{
  "n_layer": 25,
  "d_model": 224,
  "n_head": 4,
  "n_kv_head": 2,
  "head_dim": 64,
  "d_mlp": 896,
  "vocab_size": 4096,
  "activation": "swiglu",
  "norm": "rmsnorm",
  "norm_place": "pre",
  "norm_eps": 1e-06,
  "positions": "rope",
  "rope_base": 10000.0,
  "rope_fraction": 1.0,
  "qk_norm": true,
  "attn_scale": 0.125,
  "bias": "none",
  "tie_embeddings": false,
  "parallel_block": false,
  "init": "normal",
  "init_std_qkv": 0.0419,
  "init_std_o": 0.00592,
  "init_std_up": 0.0419,
  "init_std_down": 0.00592,
  "optimizer": "adamw",
  "lr": 0.00245,
  "lr_mult_o": 0.855,
  "beta1": 0.9,
  "beta2": 0.95,
  "lr_head": 0.00559,
  "warmup_steps": 354,
  "schedule": "wsd",
  "decay_fraction": 0.586,
  "decay_shape": "linear",
  "final_lr_fraction": 0.05,
  "batch_tokens": 65536,
  "seq_len": 1024,
  "doc_mask": false,
  "z_loss": 1e-05,
  "train_tokens": 445500000,
  "steps": 6798,
  "dataset": "wikipedia_en"
}
MLP neurons of a small language model. Each row is named by its layer, matrix (gate and up: input weights) and neuron, and shows model dimensions 0-127. Each number is 200 + 20 x the weight over its row's rms, rounded and kept within 0 to 999. A neuron's up and down rows have the sign that makes its largest values positive.
After each neuron's rows, "fires on" lists the tokens most often at its 100 highest values on Wikipedia text that the model never trained on.

L16.gate797,191,217,184,180,197,209,204,239,172,188,212,199,176,194,166,216,219,175,172,204,199,169,173,211,173,213,191,223,187,192,195,229,207,169,252,204,194,221,197,172,176,224,221,179,179,210,238,209,204,217,240,186,232,202,197,233,226,183,211,225,162,196,241,222,213,191,179,227,181,191,224,208,207,217,235,203,158,155,220,179,191,250,195,154,188,235,214,188,187,197,245,217,204,172,218,198,200,189,244,194,201,168,210,209,216,185,234,181,195,190,222,202,183,199,206,180,183,220,199,219,164,181,184,198,189,184,200,176
L16.up797,209,180,182,230,181,221,177,192,191,219,258,233,176,165,210,203,222,224,238,197,185,219,191,182,208,210,202,182,210,186,170,171,206,202,183,162,190,243,173,216,187,172,195,202,201,203,188,223,191,205,239,180,187,214,229,196,191,205,223,213,220,193,181,187,201,218,210,211,220,217,202,213,158,151,167,185,185,181,187,193,180,217,213,199,201,213,171,157,196,196,208,173,218,208,177,204,205,230,211,200,226,222,205,201,237,214,208,202,191,199,221,192,185,212,197,197,200,208,145,229,222,207,181,177,174,202,169,172
fires on: " |", "ag", "'s", "ov", "-", "od"

L11.gate303,200,208,218,217,215,173,168,182,226,188,185,171,187,217,198,210,213,207,177,183,211,186,200,207,212,172,194,212,208,185,197,159,182,249,213,203,204,188,230,178,215,214,192,189,211,195,218,209,194,180,223,181,191,232,188,213,219,195,198,184,176,183,207,198,193,180,223,213,195,215,177,183,211,218,217,212,160,183,174,185,187,222,191,216,199,192,234,176,200,195,204,205,178,190,194,213,163,204,222,217,198,176,193,244,207,226,216,213,178,175,182,199,219,202,189,212,177,192,200,236,164,233,195,209,193,197,165,182
L11.up303,205,206,222,198,201,158,216,198,173,216,192,203,210,161,220,218,217,198,173,201,187,222,220,203,221,202,235,186,175,175,238,212,174,215,211,200,206,197,180,221,189,183,196,239,180,242,214,211,216,218,181,226,221,201,207,187,168,219,223,229,192,214,189,186,184,170,184,163,228,159,206,179,178,190,248,229,184,182,211,166,205,180,251,202,227,176,217,192,215,204,194,221,203,192,168,169,237,189,180,146,205,175,177,204,209,212,220,239,211,202,214,178,193,238,211,192,198,182,191,205,182,202,241,240,229,181,202,182
fires on: "ick", ":", "ank", "ub", "hen", "ain"

L2.gate825,166,191,182,224,185,201,236,174,158,212,206,190,179,199,200,181,190,172,218,208,223,240,199,177,171,168,164,180,203,227,217,205,215,258,187,223,205,179,200,216,212,176,190,192,204,171,187,224,208,214,198,186,181,223,172,210,213,216,191,175,208,200,202,225,210,161,187,214,202,195,229,223,221,196,158,208,164,217,220,200,179,208,217,175,181,191,171,197,194,227,211,178,173,209,196,204,207,191,229,162,175,229,186,176,220,211,189,201,211,215,187,220,202,177,181,154,185,190,200,198,208,203,172,151,211,174,189,182
L2.up825,161,204,193,205,188,186,210,158,191,193,198,195,177,211,170,193,175,179,228,219,218,163,158,195,168,184,207,156,204,224,178,233,237,234,187,194,189,182,156,193,227,226,191,185,204,195,198,187,196,190,173,181,209,192,196,191,205,213,180,186,206,230,200,206,195,219,212,197,178,201,186,199,215,204,235,220,192,154,187,182,184,215,163,153,173,202,172,205,199,221,180,217,182,161,189,182,160,240,206,229,197,216,197,213,233,198,197,221,205,186,204,185,216,194,206,190,190,235,201,174,230,231,161,188,225,203,168,187
fires on: "ed", "ign", " Pl", "ment", "imate", "e"

L2.gate422,227,187,197,189,211,216,187,208,213,184,182,200,185,140,232,153,200,207,203,180,200,189,163,213,208,159,198,168,216,196,217,207,199,209,126,181,194,192,233,200,232,209,191,237,210,190,173,213,206,212,191,201,194,202,175,208,196,178,224,198,214,147,207,216,191,183,192,183,224,198,225,214,200,197,231,193,181,206,193,240,219,197,164,219,208,214,214,194,201,228,216,206,217,184,162,183,208,250,198,239,189,153,233,188,183,212,202,171,198,222,209,195,171,180,208,250,192,214,208,200,184,189,218,187,195,171,233,179
L2.up422,204,184,201,172,189,214,195,190,225,187,165,178,210,172,189,201,221,197,196,215,200,210,185,203,156,183,180,186,245,199,223,230,181,180,189,198,181,175,187,207,200,184,210,223,209,198,159,206,197,193,235,219,199,189,206,208,181,202,189,190,180,197,179,198,214,165,201,187,204,239,226,217,170,222,188,228,178,188,186,216,228,174,193,206,251,204,221,174,209,159,222,172,209,204,190,216,202,219,231,189,148,191,188,173,190,211,219,145,198,186,196,172,151,168,189,220,181,170,224,218,191,180,171,160,165,186,206,223
fires on: "ing", "ed", "ated", "ion"

L8.gate509,200,184,213,188,167,187,188,227,209,179,200,200,203,214,239,205,225,174,216,142,186,189,173,197,223,238,210,225,172,212,207,184,183,205,175,161,184,194,198,197,201,187,177,190,188,186,216,201,205,233,187,150,214,171,200,185,211,223,186,258,209,196,209,187,173,160,228,223,214,204,199,173,221,189,207,164,200,188,194,242,224,190,207,193,202,238,223,192,235,225,202,192,220,200,220,227,200,187,218,187,203,198,194,195,213,181,193,146,202,215,233,200,215,216,226,192,210,177,250,226,190,205,199,184,212,192,232,207
L8.up509,193,192,203,186,192,193,212,156,206,230,208,221,196,207,211,198,188,207,216,172,200,218,228,198,196,207,170,186,216,196,216,173,198,199,227,166,187,201,213,243,228,195,203,137,145,187,224,212,185,218,154,197,212,196,207,154,201,229,193,195,185,216,201,209,153,202,240,213,209,172,224,191,184,189,232,174,204,204,225,246,204,212,201,212,211,208,238,248,206,227,164,183,226,205,192,215,215,206,203,196,170,187,173,211,169,202,177,217,192,165,216,191,167,196,202,200,216,211,206,207,207,228,220,220,214,212,223,226
fires on: ".\n\n", "it", " comp", " acc"

L6.gate658,216,182,206,194,227,242,199,173,186,265,208,213,200,207,210,202,219,182,232,204,241,174,200,189,187,165,198,188,237,196,205,207,181,230,224,183,198,186,219,195,211,213,239,195,212,176,174,165,190,211,172,181,189,176,144,237,166,207,214,219,219,180,211,225,169,216,202,209,215,226,204,247,187,195,219,217,190,213,239,223,163,210,201,234,225,175,214,213,183,196,195,209,245,221,208,185,187,180,229,201,210,195,204,216,196,216,222,226,188,183,193,186,208,173,185,204,172,207,203,193,216,187,194,184,175,161,213,211
L6.up658,218,210,207,212,226,190,192,227,230,201,201,231,164,162,204,208,215,179,226,195,196,200,203,200,165,191,210,194,191,184,204,234,217,201,207,242,207,233,195,222,190,218,195,192,192,191,179,191,177,193,209,224,173,207,194,218,177,179,216,186,189,200,193,229,198,209,205,210,200,188,214,219,201,213,202,200,195,189,196,214,200,235,206,241,208,173,196,163,176,201,206,206,192,209,202,230,185,227,249,219,188,198,212,194,203,190,166,201,188,211,176,216,157,196,192,246,214,175,231,220,209,182,216,181,175,203,200,242
fires on: "ing", "ion", "ke", "es", "iver", "son"

L21.gate171,173,194,195,204,210,185,227,178,211,184,242,207,198,220,183,200,204,195,183,240,198,205,169,195,199,195,222,197,176,235,209,171,192,200,236,179,221,215,218,199,177,216,199,225,210,192,204,211,205,216,165,184,147,217,240,224,202,183,214,186,235,182,198,211,198,222,195,188,201,192,205,161,235,205,175,141,208,186,207,175,221,221,163,199,204,170,225,208,185,212,237,170,213,181,178,209,232,205,187,191,217,191,206,204,182,237,193,187,190,230,212,215,223,176,216,174,228,222,185,192,178,191,214,167,206,199,178,200
L21.up171,174,208,187,219,197,215,181,167,210,211,218,197,187,180,180,255,184,178,211,215,191,183,180,199,228,157,193,191,193,181,201,170,224,189,231,143,210,201,196,210,197,194,211,185,223,205,201,212,210,197,195,183,195,197,194,194,180,159,217,187,228,212,198,213,207,177,207,174,190,207,198,183,207,158,190,201,190,161,201,173,192,191,194,182,185,193,184,187,189,237,235,192,213,173,228,194,215,212,197,214,224,177,201,218,200,240,185,199,229,194,219,224,191,204,163,188,220,181,203,199,183,198,172,183,204,207,217,192
fires on: " ", " (", " a", " an"

L2.gate616,175,226,185,180,184,186,198,195,201,181,241,175,212,192,208,180,194,223,213,212,172,185,169,208,170,194,188,194,197,210,231,215,183,210,192,222,193,203,187,230,227,178,208,201,180,196,161,249,224,215,189,225,219,196,206,197,194,227,196,187,191,182,175,248,207,189,221,201,169,204,206,224,225,233,192,202,203,214,145,229,205,212,156,199,227,186,213,181,185,200,218,212,199,223,202,174,203,222,195,155,158,147,178,202,197,238,189,199,171,219,198,218,216,184,193,211,185,226,224,213,193,217,169,179,217,217,227,168
L2.up616,216,190,225,157,215,193,200,176,233,194,232,190,195,216,203,192,191,204,219,215,196,177,183,234,204,209,202,201,203,170,227,212,237,196,190,220,202,241,225,204,238,171,253,195,184,229,185,195,194,203,207,225,242,187,187,178,222,215,156,198,204,205,196,186,218,221,213,236,190,168,213,209,254,240,209,208,183,192,164,208,215,227,198,198,176,212,222,186,212,219,216,170,217,186,203,169,197,203,186,200,205,189,186,218,251,195,209,167,198,205,206,175,199,202,206,199,204,196,206,182,201,194,172,188,189,220,219,174
fires on: "act", "un", "ash", "air", "ap", "ar"

L11.gate190,194,175,189,195,193,202,194,210,223,192,208,219,224,169,179,204,161,201,177,181,231,228,172,196,194,192,156,211,163,206,223,161,192,216,149,218,219,171,217,184,223,169,228,144,207,190,234,205,181,195,249,195,150,225,185,203,236,160,216,234,208,207,224,194,206,158,219,235,226,211,164,201,225,189,193,191,173,188,161,185,222,192,188,204,212,190,200,181,212,221,223,222,199,222,209,215,180,201,181,195,191,191,197,231,193,205,222,206,216,182,203,156,206,186,166,213,144,191,189,168,220,235,208,219,225,190,185,206
L11.up190,171,202,194,211,182,162,216,222,196,208,202,160,214,227,223,185,171,188,178,224,188,193,187,222,205,189,197,222,210,225,215,218,147,207,158,207,210,169,196,225,168,189,169,222,198,202,178,173,160,183,197,195,219,201,215,194,210,187,206,212,219,234,183,182,207,176,202,199,222,198,223,193,166,164,241,180,201,151,194,225,229,213,175,206,199,214,210,174,199,171,188,194,206,195,183,185,158,221,190,184,189,190,219,229,207,224,210,227,208,179,167,179,182,223,166,182,216,174,191,168,222,193,207,188,152,211,210,224
fires on: "al", "ang", "an", "ens", "un"

L18.gate435,181,184,200,193,210,191,189,201,191,225,209,184,180,195,159,175,215,198,166,214,165,173,202,198,203,173,198,196,210,215,214,187,186,194,235,210,201,184,214,205,194,223,200,170,197,188,211,201,185,218,157,217,191,208,183,184,207,210,221,233,210,188,233,205,206,194,196,202,210,242,223,236,214,197,178,166,179,195,187,171,144,225,199,199,228,189,211,190,190,170,180,223,201,208,188,185,210,214,202,167,250,187,210,240,230,207,215,220,162,207,228,189,174,217,209,185,159,191,175,188,185,174,219,146,173,205,226,206
L18.up435,203,214,189,195,185,179,203,199,219,197,175,215,197,202,231,192,217,185,214,212,239,221,210,205,205,233,217,187,187,210,210,192,214,202,179,193,238,234,183,229,156,221,191,224,201,214,185,221,192,206,205,217,181,212,226,202,178,254,188,167,212,174,228,182,166,194,211,215,213,165,200,193,180,227,191,215,175,198,234,190,208,238,202,193,231,240,190,207,223,176,173,186,194,196,209,204,200,216,254,179,200,226,181,208,189,234,227,216,216,226,193,204,202,226,230,211,177,193,190,204,185,202,211,191,193,180,195,201
fires on: ",", ")", " is", "F", "u", "o"

L2.gate318,179,233,168,198,199,206,237,180,207,216,201,184,185,202,203,192,197,194,224,216,162,196,158,191,241,208,170,194,207,223,212,228,203,214,200,220,213,198,195,173,162,179,213,190,212,174,212,168,181,165,196,237,207,221,229,192,190,250,221,190,181,190,192,244,193,200,198,185,192,169,190,231,192,200,207,204,168,206,209,201,231,201,221,193,194,198,206,190,188,192,175,201,156,209,226,217,206,190,184,197,153,198,197,191,203,208,194,201,138,205,189,233,224,185,175,195,195,179,240,204,204,222,182,191,206,204,211,243
L2.up318,142,186,217,200,207,220,198,198,195,159,228,204,196,191,191,191,202,188,228,201,182,222,179,188,180,199,199,201,197,179,204,216,189,219,197,185,191,184,231,190,217,216,250,198,222,195,189,188,188,200,219,208,172,175,225,218,208,200,198,165,216,219,216,237,231,226,184,199,190,221,179,185,203,175,253,203,216,219,216,230,162,212,192,168,172,151,201,218,219,235,161,197,151,187,206,199,180,196,208,199,181,172,217,222,204,194,183,196,197,201,192,196,220,191,170,150,218,208,205,173,216,118,149,188,206,204,200,216
fires on: "er", "it", "mit", "ort", "ctor", "y"

L16.gate477,227,190,205,216,191,195,208,192,220,221,183,244,200,175,199,205,185,174,201,201,200,190,194,182,211,172,203,209,196,213,217,196,164,208,209,184,193,203,210,218,170,187,193,192,192,183,200,188,177,193,218,179,196,184,194,219,242,194,192,242,173,190,309,187,190,200,209,226,200,188,185,187,208,184,172,185,197,185,152,189,214,194,165,225,177,239,230,212,176,195,200,188,231,189,207,195,195,195,206,196,218,217,170,228,208,197,226,207,211,161,203,156,180,221,194,219,203,180,216,187,217,195,231,183,201,164,214,204
L16.up477,202,193,168,195,228,201,194,179,202,205,163,241,215,196,207,175,189,201,203,181,206,206,201,181,235,152,190,192,234,191,178,182,182,187,176,180,183,211,194,217,192,199,197,188,150,182,187,184,176,182,240,204,187,186,218,177,208,182,181,190,196,184,213,173,215,218,198,170,222,217,202,201,187,159,193,206,236,205,187,213,221,206,187,214,182,224,205,197,211,207,204,201,258,200,216,200,194,177,186,201,193,202,181,203,207,210,214,183,198,198,185,183,211,205,184,199,198,187,188,145,195,189,222,194,222,184,169,218
fires on: "ong", "ung", " Korea", "on", "un", "ang"

L3.gate520,224,191,213,194,208,212,201,228,218,169,185,190,198,212,176,171,199,219,205,220,193,231,200,171,230,205,183,217,193,172,216,203,156,172,220,174,202,166,172,217,204,199,215,196,175,196,172,208,197,213,199,190,229,188,199,227,212,190,216,172,210,218,205,206,201,211,207,181,171,216,184,177,233,176,214,224,179,176,167,192,229,176,206,190,227,166,240,217,167,220,186,183,183,209,182,214,195,205,193,184,184,186,197,162,231,196,269,211,211,219,205,204,213,164,201,198,183,167,228,206,219,206,147,204,220,190,223,184
L3.up520,232,167,194,212,226,196,197,202,189,210,177,166,189,172,189,156,192,174,190,212,215,208,220,196,215,183,170,198,222,205,190,205,190,180,219,209,177,193,196,234,191,226,199,184,223,169,201,181,211,182,197,214,210,150,202,201,190,171,196,203,156,178,220,173,218,204,235,201,187,195,197,218,210,185,200,211,178,197,245,192,163,178,201,157,191,164,217,217,185,199,192,181,209,201,201,166,195,191,205,173,231,241,199,190,187,200,226,204,188,226,160,225,183,167,224,190,185,191,170,216,179,187,185,198,196,189,219,170
fires on: "75", "re", "ple", "ure", "ir", " Dou"

L2.gate705,210,213,218,158,218,190,204,232,197,172,193,189,184,157,216,204,153,196,193,201,155,188,223,198,204,192,203,199,204,221,177,201,206,244,186,233,183,217,211,182,189,187,197,205,173,154,193,225,187,221,193,137,158,211,207,190,210,208,195,216,202,191,192,226,197,212,236,182,193,201,210,213,174,182,209,165,169,172,212,236,202,191,223,202,208,194,209,199,183,198,186,209,196,191,205,206,216,202,191,233,174,171,206,197,198,195,182,203,187,202,194,198,199,212,170,196,217,205,194,153,156,207,225,179,202,205,200,202
L2.up705,188,172,193,188,228,175,194,142,209,186,186,203,234,188,186,198,172,171,222,206,181,195,177,185,192,189,191,191,210,182,204,209,205,226,187,192,179,199,160,215,237,230,180,189,214,186,188,204,210,167,177,237,152,202,203,186,187,183,178,194,205,168,214,182,221,201,207,168,183,200,222,211,202,218,189,231,192,196,202,203,188,197,193,203,206,207,173,190,184,197,197,189,191,181,210,218,198,169,208,195,181,180,206,215,190,208,194,242,198,181,217,195,207,192,198,222,191,176,209,197,190,178,198,175,196,225,221,164
fires on: "ap", "ed", "ing", "ment", "all", "25"

L3.gate714,179,229,184,215,180,185,228,168,181,236,241,197,200,211,216,177,227,186,215,216,189,193,174,219,214,177,195,166,209,214,177,194,231,218,185,210,187,176,192,187,213,195,191,190,219,187,209,203,177,209,191,187,218,187,224,220,202,222,181,179,178,186,188,196,190,189,163,202,187,187,200,213,253,209,195,219,154,184,193,188,173,186,206,188,219,199,199,223,156,224,194,204,200,200,192,216,182,229,212,187,203,198,205,185,211,210,209,190,189,223,241,195,174,186,172,200,178,167,191,173,222,221,193,188,181,227,201,172
L3.up714,195,206,228,198,191,167,192,205,204,214,224,162,214,200,177,175,210,179,197,261,196,208,205,211,178,210,179,214,188,193,185,201,198,188,189,203,210,192,208,183,213,195,210,186,203,213,203,208,203,199,163,159,197,180,202,228,202,172,196,166,172,185,215,202,190,167,204,249,173,185,175,188,198,209,189,194,186,212,170,189,205,198,187,148,218,222,183,221,190,213,189,215,191,200,203,205,187,198,220,149,200,193,206,196,209,208,224,180,198,242,220,203,202,157,203,164,162,194,205,157,179,229,155,183,211,219,204,202
fires on: "ed", "ing", "e", " so", "ating"

L21.gate432,201,189,214,184,201,187,192,188,191,221,216,206,228,190,195,204,210,238,216,193,179,198,170,239,194,221,204,223,213,256,199,180,195,194,223,205,187,175,189,196,168,181,180,176,200,182,203,196,201,198,182,224,176,180,202,198,237,179,190,199,206,216,207,216,187,219,201,245,187,212,173,198,192,182,206,145,195,156,200,179,226,221,206,216,219,218,209,179,192,240,182,201,220,206,202,263,225,200,241,201,266,214,180,198,226,185,190,205,229,194,196,198,198,207,212,207,219,207,158,198,181,193,207,208,208,185,177,188
L21.up432,200,200,193,205,206,240,187,265,196,190,220,195,197,198,232,194,226,193,227,184,197,204,187,243,180,219,147,202,188,224,206,226,200,180,239,200,185,213,200,201,229,256,200,201,200,203,217,230,188,208,231,168,215,209,228,218,217,164,182,209,220,195,194,222,241,238,258,257,238,191,217,210,222,207,213,187,212,201,191,181,197,196,208,229,212,207,211,196,186,198,149,206,172,209,200,207,207,213,205,209,178,212,202,221,197,207,204,188,225,203,209,202,224,216,224,196,208,198,209,221,176,183,195,188,206,203,200,217
fires on: " a", " \"", " pr", " "

L11.gate51,213,238,209,189,194,188,193,224,207,191,194,239,194,202,187,194,175,153,224,193,203,173,199,209,212,202,201,211,196,250,234,202,190,204,189,217,227,220,222,215,193,194,194,194,227,219,184,226,187,207,204,196,157,205,197,150,193,233,187,193,166,201,211,191,181,193,205,169,183,179,211,200,189,191,191,218,182,184,186,190,234,169,196,199,212,207,209,175,196,179,185,164,218,230,205,237,192,204,256,191,214,195,176,209,215,223,199,195,204,189,216,185,228,165,222,182,203,215,217,209,214,180,176,184,202,164,198,168
L11.up51,195,250,202,176,224,187,171,216,202,215,173,198,200,195,186,223,187,187,220,206,251,207,182,165,179,159,211,182,223,228,205,189,199,199,200,197,211,219,197,208,190,235,181,192,190,236,200,191,214,224,218,190,208,175,200,176,199,214,177,188,233,199,189,218,208,205,190,210,186,174,181,168,197,174,210,188,216,232,236,200,218,204,199,206,237,204,184,192,192,190,185,221,220,187,224,166,168,144,192,246,219,188,227,215,195,210,175,196,214,212,192,205,218,216,180,209,204,167,192,208,222,199,188,214,199,187,174,195
fires on: " most", " Turn", " top", " Top", " total", " key"

L3.gate672,192,193,175,229,221,207,228,195,215,187,190,209,208,196,184,183,228,188,203,221,183,190,197,220,193,187,191,199,196,187,157,198,171,222,238,219,151,209,161,169,191,205,201,163,154,197,217,213,211,213,211,205,203,186,182,186,185,209,183,204,200,176,210,182,208,205,228,198,179,186,201,239,198,197,215,189,214,168,208,203,179,200,191,241,196,199,206,221,180,185,163,225,212,162,225,194,195,179,236,215,178,192,194,202,200,200,185,195,185,220,233,204,206,204,227,196,184,209,195,183,177,185,206,206,197,200,187,214
L3.up672,187,183,193,191,177,211,212,215,195,233,209,192,195,235,198,260,201,204,210,190,198,238,185,186,170,204,182,179,209,215,206,210,192,182,172,141,202,218,192,185,213,194,233,223,215,195,203,204,193,215,193,161,173,232,220,194,199,186,189,228,214,215,187,206,201,233,157,222,195,240,191,190,153,191,186,198,165,210,216,153,188,191,234,187,207,217,206,165,186,207,225,202,183,228,165,202,228,200,175,202,194,194,194,195,205,205,230,177,225,195,182,220,199,215,165,196,196,199,171,196,177,178,192,233,196,191,154,187
fires on: "ag"

L2.gate789,181,226,197,177,209,214,207,219,225,200,222,236,180,189,197,205,182,188,220,205,213,184,203,202,199,213,214,178,181,200,222,236,201,199,201,208,195,218,219,199,197,180,204,208,209,204,189,213,178,173,220,215,217,178,228,208,199,186,223,171,184,224,198,226,196,210,191,197,189,174,180,187,205,217,193,206,177,191,146,216,202,229,156,187,209,204,218,189,175,216,228,245,170,221,180,160,204,218,191,199,222,154,201,227,175,228,216,201,177,199,227,187,184,169,213,192,183,207,213,211,203,203,149,154,210,218,234,198
L2.up789,172,217,224,194,170,182,201,213,187,182,211,148,192,190,199,181,230,220,223,180,195,219,215,222,219,228,219,183,194,188,221,188,226,168,222,220,178,194,221,198,196,208,244,231,205,207,167,193,187,202,181,203,228,183,203,197,183,183,169,185,220,193,200,175,203,197,157,201,203,143,183,199,199,230,195,205,218,195,203,186,164,235,212,194,220,194,183,163,205,215,223,175,174,193,211,200,217,215,216,232,206,195,207,200,207,204,205,172,187,216,182,225,148,190,196,175,215,195,205,185,198,194,168,168,221,222,198,224
fires on: "aster", "air", "oor", " Bus", " network", "act"

L11.gate649,192,236,221,215,195,176,173,203,191,195,182,218,152,193,200,211,182,154,211,195,208,176,210,205,207,176,191,173,161,223,189,210,196,167,196,229,179,229,187,207,213,240,200,197,197,206,188,222,219,207,180,215,181,176,176,207,227,217,215,213,182,180,217,158,195,216,203,206,207,215,199,165,198,202,209,203,180,170,216,227,208,168,228,190,199,189,183,215,227,194,189,183,197,214,196,219,219,190,194,177,211,168,224,199,173,245,203,185,203,184,222,188,186,187,210,190,188,181,210,235,201,164,182,170,222,173,210,184
L11.up649,168,221,232,225,242,189,204,180,183,203,209,208,183,191,187,204,202,212,211,213,191,213,196,194,212,196,232,188,178,217,236,204,179,206,197,200,212,203,214,183,219,193,202,199,179,167,212,219,217,196,220,193,204,191,200,181,191,171,188,248,235,215,197,165,193,210,196,226,185,209,169,218,192,183,165,170,168,253,185,222,185,205,205,196,214,155,196,207,206,201,229,178,221,204,223,208,207,201,195,226,186,213,178,214,215,207,190,176,191,238,223,193,221,206,183,216,167,165,237,195,183,187,192,184,184,205,197,214
fires on: " most", " all", " Best", " well", " best", " Top"

L2.gate519,198,221,175,206,222,215,217,229,197,234,179,207,188,169,225,210,184,186,201,163,191,228,187,211,219,178,210,196,191,230,175,204,172,214,200,212,189,184,175,184,182,184,178,193,220,164,214,200,155,187,193,193,186,229,208,210,202,213,191,223,201,181,176,205,187,202,160,138,220,194,199,196,214,168,184,196,178,196,174,184,237,188,244,183,212,212,213,158,186,187,233,194,199,197,213,189,197,232,179,235,173,237,197,193,176,203,231,189,166,203,199,213,220,221,201,185,174,177,199,241,216,208,201,226,217,209,223,198
L2.up519,191,191,206,207,176,206,192,218,203,218,189,183,228,195,225,208,185,209,185,227,155,192,197,198,183,209,185,210,189,158,213,193,184,176,217,181,181,201,190,208,193,183,243,189,161,185,175,188,215,184,202,160,148,172,196,212,212,200,188,194,214,199,209,184,192,247,216,202,197,198,164,206,207,189,238,184,195,195,187,191,177,206,209,225,170,224,152,187,198,213,167,180,211,208,193,193,182,233,226,195,265,203,207,140,189,179,221,180,218,204,205,179,173,205,193,200,218,173,196,199,196,160,215,254,198,210,209,201
fires on: "-", " Dis"

L2.gate21,191,200,185,178,184,170,200,204,201,209,219,200,193,174,209,188,158,226,218,209,216,174,170,196,187,176,197,158,205,230,205,197,209,182,173,200,169,203,215,184,201,200,209,195,222,195,202,197,167,199,186,188,204,202,172,205,206,170,233,187,153,224,203,203,233,206,175,208,190,184,204,192,194,223,195,182,200,185,190,215,202,206,206,214,201,208,227,193,184,210,177,186,171,214,178,255,199,205,229,190,204,196,196,219,233,206,219,173,235,169,193,185,196,182,201,184,194,184,154,158,242,203,180,220,197,193,230,157
L2.up21,202,166,205,205,195,230,199,223,229,201,163,218,199,173,187,223,218,190,210,236,231,190,206,242,217,224,204,198,177,222,219,173,213,169,224,184,243,177,218,174,197,202,196,212,232,180,207,207,197,205,199,190,196,212,184,219,194,191,204,210,189,217,228,177,212,247,195,241,203,187,233,188,207,191,182,167,253,173,211,181,179,207,199,192,178,215,189,201,195,199,202,196,202,179,193,210,208,213,159,245,259,197,215,221,207,192,237,215,213,176,189,213,217,205,203,142,196,187,153,183,225,190,192,205,241,203,188,179
fires on: " sub", " ob", " Sub", " Ry", "y", " station"

L2.gate581,215,203,204,225,228,261,230,180,192,210,190,213,191,163,214,220,178,222,224,174,207,196,167,166,196,209,156,213,177,201,164,221,194,219,174,189,190,197,181,172,202,180,218,192,192,172,227,195,200,163,219,241,183,184,231,192,216,205,215,200,186,214,199,217,197,201,192,192,185,147,180,201,212,202,191,200,202,204,191,211,200,204,185,192,182,193,232,182,197,218,178,158,202,201,201,209,196,206,180,189,184,228,202,195,159,203,245,184,199,217,200,226,182,201,186,195,174,171,187,228,201,200,201,155,184,199,161,201
L2.up581,197,225,193,189,215,224,190,197,215,243,188,203,217,212,234,211,200,185,215,190,225,231,149,185,221,194,189,217,164,172,186,189,192,198,182,174,184,208,199,186,217,193,228,219,198,193,219,205,201,166,226,233,172,199,227,225,208,231,182,211,241,223,234,213,207,205,224,204,159,184,179,221,212,164,219,192,185,214,187,180,209,194,199,153,215,192,210,175,197,236,176,155,206,217,235,206,182,195,173,201,209,221,181,183,167,204,238,212,214,211,179,215,200,204,202,216,207,189,182,207,177,173,234,182,188,217,194,214
fires on: "-", "–"

L6.gate609,211,215,171,177,202,194,217,223,184,186,223,195,196,206,204,202,198,194,188,216,217,209,205,179,225,172,182,164,182,245,210,213,206,200,194,216,198,221,192,185,183,182,179,212,202,198,206,172,164,195,187,196,192,189,196,179,205,208,215,183,151,208,201,191,214,175,228,162,210,212,202,215,199,183,232,193,196,206,179,204,192,216,199,198,186,187,196,227,221,188,197,196,159,196,223,244,205,189,200,190,200,214,182,244,215,200,195,182,176,174,193,195,194,170,194,192,182,151,193,175,181,213,224,171,186,222,197,187
L6.up609,180,172,178,182,206,223,203,229,187,217,211,218,195,196,215,229,178,168,183,199,214,196,218,221,211,213,227,186,204,215,220,197,199,208,210,214,185,203,205,224,222,199,231,174,241,180,217,207,182,209,230,215,193,165,229,168,230,211,201,167,198,204,227,188,211,179,208,206,224,176,203,205,163,231,179,215,219,203,206,227,178,228,186,162,152,222,225,197,228,190,195,196,172,200,221,191,209,185,201,214,199,216,214,211,193,218,207,188,178,194,189,209,234,219,213,210,195,193,147,145,207,186,207,205,194,209,167,191
fires on: "y", " not", "'t"

L3.gate455,176,172,197,193,190,195,209,219,185,203,175,206,192,207,211,180,234,194,193,212,211,218,187,201,215,205,172,208,190,216,211,189,208,218,179,215,194,194,195,139,190,198,223,176,238,200,184,168,188,227,155,208,190,193,228,227,196,201,205,197,220,192,203,198,197,221,181,235,205,209,213,244,222,200,185,201,199,199,196,169,223,200,217,207,198,197,176,203,172,193,205,189,156,179,219,218,233,209,211,200,178,207,209,244,175,205,186,216,224,226,178,178,194,194,195,225,159,219,223,191,244,205,170,165,198,205,184,187
L3.up455,205,197,183,238,173,169,168,199,197,211,229,175,229,217,215,215,180,213,198,209,226,207,197,202,227,196,193,215,202,213,161,191,198,209,209,210,204,189,214,205,210,179,220,188,188,199,237,224,189,179,180,144,160,195,206,197,191,180,209,229,204,207,208,183,207,184,228,227,177,191,195,181,190,180,218,165,194,162,219,185,192,191,153,201,185,213,198,207,161,234,186,206,187,214,180,239,186,211,216,191,178,192,180,210,186,190,229,220,194,244,171,175,192,211,204,203,201,210,180,212,173,207,179,235,207,212,184,196
fires on: "ing", "ed", "able", "iving", "re"